MLP neurons of a small language model. Each row is named by its layer, matrix (up: input weights) and neuron, and shows model dimensions 0-159. Each number is 500 + 25 x the weight over its row's rms, rounded and kept within 0 to 999. Numbers have three digits each.
After each neuron's rows, "fires on" lists the tokens most often at its 100 highest values on Wikipedia text that the model never trained on; "fires after" lists the tokens most often just before its 100 highest values on Wikipedia text that the model never trained on.

L8.up48:500495494522456579521485501486493491526541491540500483477480479485504476523526538478479512488485504487491512514509553482525511490514492517461507485462465463489449505512492476496524504493497413471511479531516491459471499516513503505519487443481547522475480485488474473486526530521478531479482498511464479514481501516505460520502463528502490519474452502476519532504524485467529538486516497494546496505501484526473516537513505470444536510488526490498529485472495487522498507559496453
fires on: "ct", "l", "ol", "il", "p"
fires after: "u", "ou", " s", "ir", "qu", " j"

L8.up163:529483489493510464481498452518478551534481526552519492550529497477496511444493489457464498481507517486473482504454485491473533476473510520493471529520524465510496506536473557495471521502514482504487470535473508471466500573494469478473492519527497507519535513512497494526549511493493493481486506522489525481494528445491481507543519525511472546526464480532494526478494489520511494456507492482475547530504510521495488528515513502486485519487502497467495556488453510486472550507502489
fires on: "at", "en", "e", "er", "r", "ob"
fires after: " M", " m", "M", "m"

L6.up554:486468471468486457470497520521465507530498486543517487497553468548514550463452456508448460487499520509492530512520483503445535483480494535493499505512504505468463495508519512517497504489489494497489488522470531503503491520524511504477490507496517519501543531514520492430484505475466547498477478529489533523498504482511498520434528482517503488524493522532504464428500508485523503475509509555496477527514526517526465512495506496505457519511552518462499499469488528492482530537496507
fires on: "h", "o", "a", "am", "e"
fires after: " J", " H", "a", "o", " M", "Z"

L9.up205:478506531480483528522485493498484521512479475529458497486562492490472502497500504537493467455506482506452499509470498521484472515469518475535518481472466497522482448520514500520478530484503498501538486511546487502546515469509513518497467461486481513477496517517544529492507501491468484463445523505493466501551432475464480520547505515505497533480480478520553492519486488487489498531500496503542557548530490512526526499497478464503536510473554471535477470517481495504520490489518490
fires on: "r", "l", "c", "ct"
fires after: " st", " P", "oc", " St", " p", " s"

L8.up196:506476500508500534501504476484461512486512489491510533546458465526498496485500514490497456517467481525509457499511521485492508494460516510511508487488496492521506508457499483515446445476479554505542507579537519464495459509525534490467541512510500493530503514483516520481488496470515527477506485522536529496518479466469487500518481516468485478562537463461503506504521504528479511503531498451502481523476475526497510469545508492476537553538435525494493494492508499529529516522527498
fires on: "an", "oc", "c", "t", "ult", "ig"
fires after: " comp", "an", "em", "le", " l", " m"

L2.up537:479476494479487504464487463497468497485541497538489557471515463502479533504515508488465501467532481470542527427480458469565494486469476514509510483485491515520488521495485524524511478479501511503481475455479540517492500539515532458499499491516464500487522536497527509532499494486495506499504493490456515494504492449497552498501519518485483488508500479538496495484531486465506487505498475465478451483557499477453474505498505550484500527445502520533493508489474545478483458485493542
fires on: "ember", "ber", "ok", "om", "an"
fires after: "o", "ov", "t", "ec", " J"

L6.up603:480476496509521536458506461514495552516510483529523485441573453510512483492539502527476465511515510484454510494501485486456507532502523488502506522520502498474465482475529485475457511463539511496532479529508504483528473522498527485511494508531538452542499505532478484476494544490492490539470502521494470482474469520513495499468491519485525498523561480491499508480536515535492491504548524545485498476483513538492510514531496498508480546544526527488516484485488454503465491510491551
fires on: "le", "ar", "ough", "re", "ie", "ory"
fires after: "th", " I", " Ch", "lect", "ch"

L6.up391:521473484528488455462495454515532450496510518523466517486495481456512546452528469489486475495487471505496492492480488478479511539478519463501506478543506452493499469511444505487508527496504495508535501529509508482509496485520522568553547505479501494486492493504493496468492541483504523535470557557519467478515486501517519506487527466525508511509509507461498480498480532533466520471519500496529502479503554512534513519498519491525492499533492497502541460463500505448466504474501541
fires on: "p", "s", "op", "n", "o"
fires after: " as", "e", " con", " ex", " a"

L8.up459:543526487506528543466460486474527535469503492518491510494509504503533493511508521526505491521521485472484477474478528524495479517487546481493490492473516507483490472507512512510540491488508514516476505399507497515479494488515497486550493529495511497468491505491462504426561460481533492505517523528502508528506510487475499500475498567523464487500472512461524456462484546493461517498496499520455494512513474492504480489551509460492494471503493473521506478471457515530534472487463470
fires on: "as", "os", "is", "ia", "ac"
fires after: " se", " h", " H", " th"

L8.up518:527499504519522508508506486496484473509481517549482499554517468540556539517542445498470494503476506505523489477497509522512471466495511460493536499527494552522544506501476516476456508517467504513473567495489513498530473521549517495494535501490527466511472485506456509484477519498488461497506511465498510487522495500491484514517549486485464505494484466475515470469457521475502530488482493507527484529469517522498482471477519514515529548481510455492511472478535529444515506480562486
fires on: "is", "are", "ag", "s", "se"
fires after: "in", "an", " c", "l", " f"

L7.up377:513506519517478544478534513475529526445469486489475519483547477536506535476499518507493469490531556521481498444505502496451484504509443489498525512501523513494452494526469491480513484517531493500457525501470541476500493477515479480497540454494525506494473499542461489523549487493489499496508477481451462491480532498511489477402510478518525495485520479515482493461525525498516454486510495517488517477500532476483504522536514506462505521503458479501482522492461530471495504498496492
fires on: "o", "en", "am", "om"
fires after: " R", "r", " r", "R", " Ar"

L8.up330:492467473517470527478490507444491536488539508496531462509530518545471511522533467484448492478496529501459493465490516505463491514472455530522471510508437512510514481532474489445496487524489516489477500512501505506458473505494463483538503523482522498456524520482483480558499503521519507485481472497501498495472548483514487498481504495463482512524502463539489545506509558547495521444466495535506492479521541512512482534542476486491517501538513510483506473533507534491522496517507478
fires on: "re", "le", "d", " "
fires after: " G", "o", "|", " H", "a", "el"

L8.up345:496476524527527507441493534464473477519475525512505487515495460540474522455489540518463471506513533522506507492463497523501540491473501521551520520506509543519483468484500518511478460502461512478501514513483547513559504543483527492498497524517508523540482482519473455486456499478496485462556481493495511523485523471506462468515491470509472530498533466463470488488520494530477516502501518533529499473476549496536501512494535484503467495468525485506508504511470530534486543542521512
fires on: "ur", "av", "o", "m", "ob", "at"
fires after: " d", " D", "D", "en", "ed", " B"

L6.up573:510514522508455541517499486477543489516527476512496501517500511470527478500503512482486496506545491477497501468548461501477454548484482530451515505495475538507490475512457490492484490496492481486539471466526487497513518550504535501489481497474493484533519494501502490524489500470529473547490503517537487514506485529455507456492520519489533502542527497521483556465449447469492472430509447519512484511495518475496459558513490469487518538475506499500519509514498485501535473505455484
fires on: "S", "A", "U", "ot", " U", "H"
fires after: "S", " U", "U", "A", "E", " A"

L6.up591:481501548526494519491478462497509494513503484497549522482519502516478502512482532511484505515497502510488493500503526499478516470459514491531476526501523537517479527556458505507487464453498537482545527519485449509459490576487529488514515499501507495542493470517497481512518491481489523500507527504502523514494519467465467487443447527486469496498502497492482540455519499513544489471547518526539488491513528529517484491534548474492515506541494510495560515510497488492513510538507578
fires on: " W", " C", " J", " F", " Ch", "ay"
fires after: " at", " a", " the", "6", " M"

L2.up85:487494552496477525521534456510529511548502512545539528537528466475502480465503497506479478454458517472474511467521476503439483512479516460522513513484494516528465494494491509529511489499486477459508479514499499517493533439533522504497498503531544481549450508514480490493537523462468499524466500512509493502534536457472477488515525512458482540502476482535527520511488513516455495491527485489514448470475505535493549514500509472513499514519504518504525469492516502497461472533526504
fires on: "\n", "mer", ")", "all", "out"
fires after: " =", " A", "b", "\n", ")"

L7.up35:509499447530531510514502492492531540492542482453489485540503489565487507493504484479464475488509498505477492475477517475504513511478524462460534480517517542518504496481510533534481490488424547458502477516531519464495489485487522494508500501506529460510504519474493511506498492468475568528512537523500485491511468491421482508503528496502506468529544508485506489472486518494479558437505505509512512495476535485488512464526485482485510502545491482477523483518517499483538534519488528
fires on: "y", "re", "c", "{", "m", "t"
fires after: "an", "il", "en", "man", "el"

L8.up607:434496536490536472501485477506529488502490524551450501496513486521498487512540494520517454496546509489518477492560500525512521457494496506520512516488483443566489498503475471456475471490495537507518539506498508488493460469493535512489493456502509533503510514477467510491464501470502510483494500531481484515510464473466520515504520479493480520498476498445510507461479500430509486462503471499527483500490487504546494511512545504502489476522450497548451482491478490475495472495507548
fires on: "an", "ot", "on", "et", "in", "up"
fires after: " comp", "p", "cc", "rom", "pp", "ord"

L2.up144:507496528504490529522470509449471510435524536497519528451521466498506485492473454486479488472537515471464485512450489467491476515519525498483478487510496538498513463469492493458473536496525526503519519500524559512496490508510498483511542439499530494494482511478499504461508497475534497481501505541507503501537466483480519478529466478497532504493486476519487510473491473518495547489483455533573506507528537458489515520529505449464474480500501498503527495531506526517504485528454476
fires on: "0", "&", "W"
fires after: ".", "0", "3", " A"

L8.up95:523533484510479501444462447507479503508502492519511459513511525502478529509442474484496487523526493492480501460516482496514508482483462466448486521503548457572490529503479502495466531456549467465436525493485474495503504532503477496514487512517503508548518518508519499521529513491500522460504453534482498551503515481488523510461515531491498520504475457512532492536508499465481503481496509498474488493486478497477529501493465454475482528485505489472499491458444493491477531467508511
fires on: "on", "er", "ad", "ter", "at"
fires after: " P", " M", " J", " F"

L6.up380:509501516501492502460515481517450483534509487482481504510496464486509515504533481492516452466506511487471473494506462544481464531485499441549511542516494518524471486551458486487452482487497508517509512478485462467491455544496514502500498505466486547552448537502491471490502461471486498524495523516497482536508498502448487475487508481490523485495502498493526507476487487493514514461494471476507540514454519455504464547502516471463494481523458495457537463457477511510529489508496531
fires on: "ot", "S", "us", "u", "ain", "em"
fires after: " U", " M", "M", " a", "U", " p"

L8.up566:545526502517518512461481495516497461558514495544456557485513495480493516510500530520502500570494500540526466522539507495502527487483502508487523512477524511498517482524506481485488510460479514469475492466481526542517495506510511491530480459511519486505525528488461468491517441493498491489503490556494501524507541514464488511499459527492492516516459475481520539467470556491482509474475480501497471478480524483455527543502514503539490518472474477451537519538450504484508479495503474
fires on: "y", "in", "ith", "ul", "ell", "he"
fires after: " W", " M", "w", "t", " t", " w"

L6.up331:506511502544483471485470468456501488510515521470469525462468493456488472532494500543482483508511490520501511519496517489506467472460499500498532509473538533511508528519531500486476480479493529484508552478517491477465458453506512561562524483472493479566514515483525513478499452480520511520507507536524448536490458457497502499485501496515508514483505483501471482529479539462514470485505484535521482503487500476511501511520551494532478463544448487483485477467484530482509524494503516
fires on: "c", "ac", "v", "-", "in"
fires after: " re", " pro", " con", "re"

L7.up126:509507516524538491553479490524494563513540507479487511525565533507495532454572505502487474503494476483473555499513530461451513509484507487526520480497500517504518461481525513510508502525447500504497539465465496467510523454488472550533495472502514486513483505460460489512522512531493494479512558482521458475524505495493513520525486511493492474542513514493494507445487496514489513465521514522513478497493484485478536464508517462526506539505510513483504460509489453488504473497487538
fires on: "y", "ur", "t", "ir", "s"
fires after: "el", "ver", "il", "on", " e", "ent"

L8.up157:470528524544485507472474461466532480487489512462470531488503546497496507500494523550491479452481508521481529508526515492481494506476517501460545530515507551512495506542442474501502501491517494494501523493495491441514548493473523505492535482460531498567502501490528529480506508490490500522509501507524420529549565523502461494460497476461502485485498494514508522479466526539490485504519473488525478496461513507514493514517515504516476486481500476531447490521519467501503498523474504
fires on: "ic", "f", "ac", "y", "in"
fires after: " pro", "f", "r", "v"

L9.up333:424555503519483488485511493501504514486530564515512464490525476526476498466520489449451510514490538506506516490490505515489512535481490477522485500504453519503535492525495546518514469491489558516545509528483497521520515523499523472538495523499534501469499511510507507448458495480451518502514492507458532514480552462501504497499475485456469496466503485514490477486516539520481514521495491496509476513542536484512501479518488496489501545546537474473505516519465509527490518548451518
fires on: "av", "an", "em", "d", "un", "am"
fires after: " D", "D", " h", "id", " d"

L8.up216:512494509547473542537520493462514531502482485492462495503510457486520525456499508507487495476495515500475490472525500425550511529510494498469544487523469505464474432489486524482514495500514479487490529524478537498474531458505507484477523486442532482490514506521495531491531511527495505450497516486557489512530520495515472494456471495486510494442544502542462484512488502535471508506518503473522502469461496505474468531513531513474492485478503443521514450516487516492514503521500483
fires on: "am", "o", "n", "y"
fires after: "r", "over", "c", "er", "ic"

L2.up308:540532556508534530470524448524512518518511517510555527528519481507534458476485506540486500468489507455508522473489461483472454552499514463545504532494515514497484459505515517472495488478493468482512551470453492501494505497517519472509537509532525492522474513477475484491543476457477500493514516497520530479527509454508521467498507510487490513485513486507476542516515527518474490515527517510532464547462470537498525534524517487487468519530547513486529499502510491513514470543522508
fires on: "out", "iv", "–", "mer", "ge", "ican"
fires after: "b", " A", "ct", "mer", "l", "ud"

L8.up63:470467522520529506470500485470470465580540504511476477535519535485480502533507480497520477507520499476493516529523518491528504497516451503522562527482492483543497499522475554496509498506503500527512499497486496487513488454540496522517500497474527520505480520465491490478487431506490517545514481536480506511515489456463519528537512525510546503471500495507478521505495524469497525481508445466490505487538528534473519537533556494491503512562468505463493487517495489482512505539522483
fires on: "an", "in", "ot"
fires after: " m", " M", " comp", "M"

L7.up278:505514492502528515448473483533527491531501482525502541456542463466521523461507480523498518523524525473484546510506523485472455482497475505484507482463464484508484503580505516478479482512485550506495475502488447500550524519521536513561495489469511500522502538483510522502513513485534475489513506570498514488545479489535479483481507502484499496516509503482493502514519526497490480498506466500543493497510541470468502513469509516548525513510516502531533481474539461452485470512468488
fires on: "i", "r", "ail", "al", "l", "at"
fires after: "t", "et", "p", "s", "k"

L8.up123:481534520527493545543476503480470508538520490534487478496495494479515496518530473487500466457466513510486524516528508495499496479484473537489459520460518483509484442486536510466508524507524497462482509494451516482509517502492478489498450477483478484475516505453536495494550504496465490491489489540477460536472476483519506535534467564481463536502474499516516509500503566529498491502524521446516516522514481527510570522520516486481509503490553519516489497509475483491467518514492465
fires on: "r", "ru", "in", "ew", "l"
fires after: " st", " St", " sp", "t", "st", " Sh"

L8.up502:497515494537516510436491466471500523493492492529516495485520492501488520525512501521487506519509543465459505444499510555518488491495453481440473510501488483523506484574446521511530493499493494458488535522466508523483454539473542499500496492534476487515491494518510450502492496477519527469530476531507473550492497507510507475461521499479497525479516475509517495487509485472506477475465471495509504468450516504531501550526513507501494503500479464482481522508453577469496508528504495
fires on: "ad", "and", "o", "ot", "iv"
fires after: " R", " M", " r", " tr", " S"

L8.up631:516528476554498545527478486473507527509480490498459516502523483504543514465474511519486450519513483498505495504477502470476489481490494478490531472459505490524457503489553452472486503475523524542519494476505497482505526461533513479504496502549515469520498518469521516465527487505524537496513542510486547523518475500515557481544429520498518484491526526447498540517506546480498501485524533444515464479492484509462497481504476485511471509485473484458509464515488517511505498543494512
fires on: "ol", " of", "an", "oc", "c", "ur"
fires after: " p", " P", "p", "le", "ch"

L9.up610:472515504526466470508515427507551503501528470484462469524475479503478482466500479525503480461518510495539506501491489499475532467492508503473499535504509490479471509548503481513458516460540500491514433522484528485487441502520493539507489511506514512551480481486492448522528524484474529545467499503482490531519533500472473538495503475518530505477491524532538466501508537494507484469518489534457478503500502525421511492491487455499505488516484476464506474524509484507492509532502527
fires on: "em", "om", "ri", " Com", "her"
fires after: "c", "ag", " m", "s", " s", "ov"

L9.up285:513484503488458492461491515538492520523515478525486478473516504529512512479450502525467484505530536518507474534486527535519507523483533485538504521491533493460470462492454488489496566478491531478511515469480517487507476530497527495554536476492526520492495503489501529518450492485531491450495540558524512474507500479525477476469459479521512505487497466509500530503524509527544549504499510541468499496491464543529469520538517520532508504533506542501467490469472513487466482525468492
fires on: ".", " J", ":", ",", " N"
fires after: "3", "6", "9", "8", "1", "4"

L2.up245:510487494510520515503444514461464522516494530520523494493543514526539508499490503495464474473518501492491503468472473501488482538503503505507509489524509501505475498498510484501519480490514515465478518488508547527498492486441514506505482494453495479498525492462497506460510512454464501469503511501469522487534487462512482414525475478488533523520490494542501524462487500517504522456505499497545521515529538469474571559546568456543478482492495499480486519473497506506497479538527484
fires on: "8", "3", "==", "9", "4"
fires after: ".", "4", "0", "6", "7", "3"

L8.up50:507479483476491499530486487510485489502507484546514526526532492497505527481504535495468523477490479486563520493525521512483509450467498488514512551491501482490547461517508491470486500462494527524481519494474555496519530538437464525483481478497538484458545463477489509486503500516531505476474474462506457488535515506510507524523461458480497524512523490506469517471472480481475508495515482516497478501454481494518507497539515499558494521522490455497470538484513562445486534484520474
fires on: "g", "ip", "ro", "s", "ig", "y"
fires after: " re", "ic", " Re", " w", "eb", "c"

L6.up339:473535478510518533474524493459483521499472482529551497521503505496529491525488488525499496468509511435499498473587472505499534492496537518442445486559525526502519497491471479525523460488514485483445484502514520518493506507510538538514535500478518486507483528525498520506532479491478562546511491505479517516471533502509489483482516549502485485507539498477505496482484497444526561475516513483489501492476484476499468525547501492479470512506540487486510503477488493511488488511461516
fires on: "ist", "and", "ts", "al", "v", "ard"
fires after: " h", " I", " H", "H", "em"

L9.up252:531487499478478446490521494482523496520488515530476483479474476551516529524516515554506478502472461469506485519518500524507493483471515495518507505505474527534490478507516495511495474566525500503477554510454521504498518472453494537520471461495520502486477461500479505499518456489455489499457530495467417491540513494541520504505475496464460532522485471476473497512519462475458505460497506512490480503526513516514506481498517487517516523516500485462514511523508520452488528490536438
fires on: "g", "ce", "ro", "e", "s"
fires after: " re", " Re", " w", " con", " b", "p"

L6.up201:523486528511493474520486478508537475512488493489469552480506479474520544480534499565475522481514542470488504478524521473516484474490514476526529521486510488484465480520512532454482554509513495492479514472484455454493502464448487482538498455474504487475518522481505525456515481459497502496505557504519510515526477469565518450522482506522498523476485509508477495506521481494506456490518474505515481485473492503519514500499531527469508510504438467499505479467476503465504501450541534
fires on: " St", "p", " ", "ac", "it", "-"
fires after: " re", "ited", "ary", " in"

L2.up227:511489539523495454491524508555508491544473462521481507445488488509507500483487520532466484498491449511489512511513524513538508534493500499521493548515499486521477460503486517532485508536465481487487512556472464453469475542489516525527504499479498513503485484533476501494457506464521489524498511542486493512528452515498498532485472510521503469480493506561509451524536502477524494499514507535485517492493494550510456503505549528482502483512456497532467487495493462512483533522564468
fires on: "1", ":", ",", "9", "in", "ok"
fires after: " ", "1", "3", " to", " re", "$"

L7.up554:526486482512495438470475497462469504510514504500460512474500477513488535476482519547479467531503543515437494500504488496494516511491490523494473488486529491513485511509512518503437497516464484438481510489512513477505485477509527488501510542539535479500507512477499512501489483474530488472506533547471507511520464476537464466516468495487506497505516488479472507475545528531494546524468556471473477501512511509518482494535555453485480528551480505502460461446512495463533502494508521
fires on: "d", "ach", "ch", "c", "j", "n"
fires after: " in", " e", " In", " E", "on", "n"

L6.up575:515489509493468474518517479502493501469508518517523478532507462544509508510518495552483481502513475499486530494456515478500441490509446516459505533530504429500493458507494522472498518507500492519498513500517501460468521472520528510539502517534520497517514530481486516523504528505496559486442504473497463505477496516502537497495503563498483555537490512498496505471504535478498487453536522502480459478501511516515503514526543470500486540555487499489457527507459480492505449497466535
fires on: "ar", "as", "ir", "ach", " "
fires after: " e", " E", " A", "a"

L8.up509:507505509511520521469521486486471542521469494503465485468555528513509480489527488499484513469470474511479518508486465484481517484485479511484524535515492527516501498540481566481525524490529541484549515496529537494527511484485495498513517525498501470486519520521516510454512542515494472538485495541505471530510463470462508472534468521524514503456456523513517522472472553498524501520490529478448508502499528484510514531491490475489493529499539474464455433505505457492556513483509469
fires on: "c", "l", "b", "ul", "ac"
fires after: " C", " P", "oc", "um", "ic", "uc"

L7.up417:523505532529466522487492495501501529512498491511509492540532469543494534484484518552485439495520525504473479458477523480471453530520514455503479520535496508471486460527494511463467480535470524496477493472507491478537554519541507494473497482492561457471506513487506495456515475508498491478483516517431479525519539531452505493498475535484534472520540495497505499498494533494496502458526479517516466487549495496506497500530511475501486518501482513489498481447487489499453458477510494
fires on: "s", "ing", "as", "en"
fires after: "ur", "he", "y", " E", " e", " he"

L6.up586:463458500500504460463536477486479501510507463469522523478515468554513479503457490533498517510448500475442507491507538516439531513465509463474478499513516546460541499451512469492506516510500508482520485497502452498487529506482506486492534538505526457490519544536467464496520505480480516517507511500503473506495478456528505493483506529482494518430544498479485511450481472504504504502514509506498522533484510476506478523535487500481452525503479489469546516481493464457519500497478495
fires on: "v", "ist", "th", "re", "ab", "s"
fires after: " e", " I", " in", "or", " h"

L6.up280:478535530472490509482459520492544478515520460508518489506523502503487576536528494565465517486483472456453548480523461488505448501481518494529530552523485497515469466501496514498527490522493466490525513524479461505527508498461513509526508459463513499518515519477514534478514462495490475514546490496488502485474524481531476460501478505500481491461513480489492502471445545526507479463493513473493456462543535471513516535481531499516491494495510475507480469498483490488477477505503483
fires on: "p", "il", "ac", "in", "k", "h"
fires after: " o", " f", " F", " E", " pro", "ro"

L6.up174:516502516502506540488485527508526504476544494465515510489523445497527533479502514482485501478498551557457552517503522522471505490453486537499481524530510508497479489511491486495470458501503498480508535522505524523531514472520498557526502450466501492527496495477487501506490501488538471517470476472526481480506475476512494513468462512491486478498489497554467498478456502539493498509530529562531548461504504501530494529499499478494519510549540461522504524507438521461489530536485509
fires on: "am", "o", "un"
fires after: " S", " N", " n", " G", " g", " R"

L6.up111:493525531559534466502465506459487498502503499476477508507538476498458519469479516562480461481503492521510464486499511544534534504476513479470519501442527523505480483494485475467453494474457477496500483475483514505510489449510538502511502530527477496521518496496492486471518482470527496506523520479488485502529477479498510459549445476488504508487486500512461495521521531517527490467497488509546464548481479472476498471518471494524499488558436464519490494493487459469529479499518493
fires on: "c", "ot", "g", "id", "ur"
fires after: " pro", "is", " T", " con", "il"

L2.up236:524490527497508465481481511520467510513533459512536510496544505552521523511464496549478454531499523519481576483464505502483545475508490497515457519459545511469502479486484503487484485508512506481505509535505540507514513514471497471540553501460558501506494490507481495527497529510504460437522534537479473511549506485567501474524450507468507537503506461535519496510486503508504501492494527526514493522483459524476495510501512452482485522518505480485481465506490509501509489502499525
fires on: " a", "g", " as", "c", "j", "ant"
fires after: " in", " In", "ch", "ber", "f"

L8.up153:492511505523484467566489495495548512498530486528474487477473473461503514467504442495505514500470496483548531493505503491517454487480509530502515499486512517530465491508491489450488521486497510461517516498492490503541466488550492507493495454482523488466463479461494470518502489455491510482418530453493496525506496479530497457502483510489495487476446498523478481518475520513494472501527475494467542509501523491493488491550510481499471491525477490513521470463507514499435541517455458
fires on: "'", "et", "ong", ",", "."
fires after: " s", "s", "en", "on", "k", " comp"

L7.up309:535535478507481525500476474500486532521512456523507520512528452563518540520475479522481500496472502489504494474515494478492526508502493471521432531545528492500449471485502533490468483472460496488487508492501515487500509517514486510518474502550546496477528505513496513485512527508482510526448511502488477523481446479511474517493477534468518516552533507529543465495477503503510497463507522527481463498524456525504501484504514473470520528506504495482527522437475474452499455452514475
fires on: "as", "s", "a", "ar"
fires after: " I", " Ch", " ch", "h", " e"

L7.up632:505508460467507524518471475498494493500511523489514492484530507519499498485489482547488500493527490448459533472494526485489468517473481529468504495551487537465446509516495561433516470461502478530481519491466501504469533495468477504474508486475508518491484532521463467449530473464491463491488480514479442516438529500533496496495498539483492529511510509525526504441489528492521509493487462514523520508510500486506494503518517463507531493526468483520449479494463465502487507478460497
fires on: "os", "ac", "s", "al"
fires after: " J", " R", " h", " H", "J", " E"

L6.up570:520516484511490510479467501487527452545497530523513562511472487521520520500513485535478495499480544500513512490516512522497500543513540505497491531465525481499483457537480497475496514470497527456474463485451461488503509536527503513540462511500530504499500523476484505504552500497518545490508494531499474500485497513530469537485483521513474488525550493484532530474466526495533505465499482510474502475564523545485453485534501496524462531539512520449461484505481535483486485516452491
fires on: "ay", "en", "ith", "d", "in", "on"
fires after: " w", "e", " W", "w", "h"

L7.up473:466497526495495514486504462510511502496513515532518486520455494564514491512469464500472440470456503508467516508504480499494526470494486477505557516525474506485501497536451504522438523493514484514459496555445524472517503477518539532493498481477482470502444487541485505486481463486478495515492460515444483515481505496497489512486505513478481472494470481505474458449503471520502462496498533541472544509527527490502505485507501503494494520487451478468487491533493541546518492511473498
fires on: "or", "us", "od", "ov", "n", "0"
fires after: " m", " F", " O", " M", " b", "2"

L8.up636:508479460494493498505475479475491508534524492530509534486518492499508510487474447503483488488535533540477477475506495488460497533456497480502472504520489533502462488493464520501529472466450517514459525520477506520522533506510492448542484529513524460487526539519493518486511517499458516499546461490517480489472506504458519493500488513477488505527489461480517461522544512520504498473510525482511478493521508504532525491512529507485474474527488462452517524459455534444489573487509554
fires on: "o", "d", "on", "le"
fires after: " J", " M", " A", "at", "or"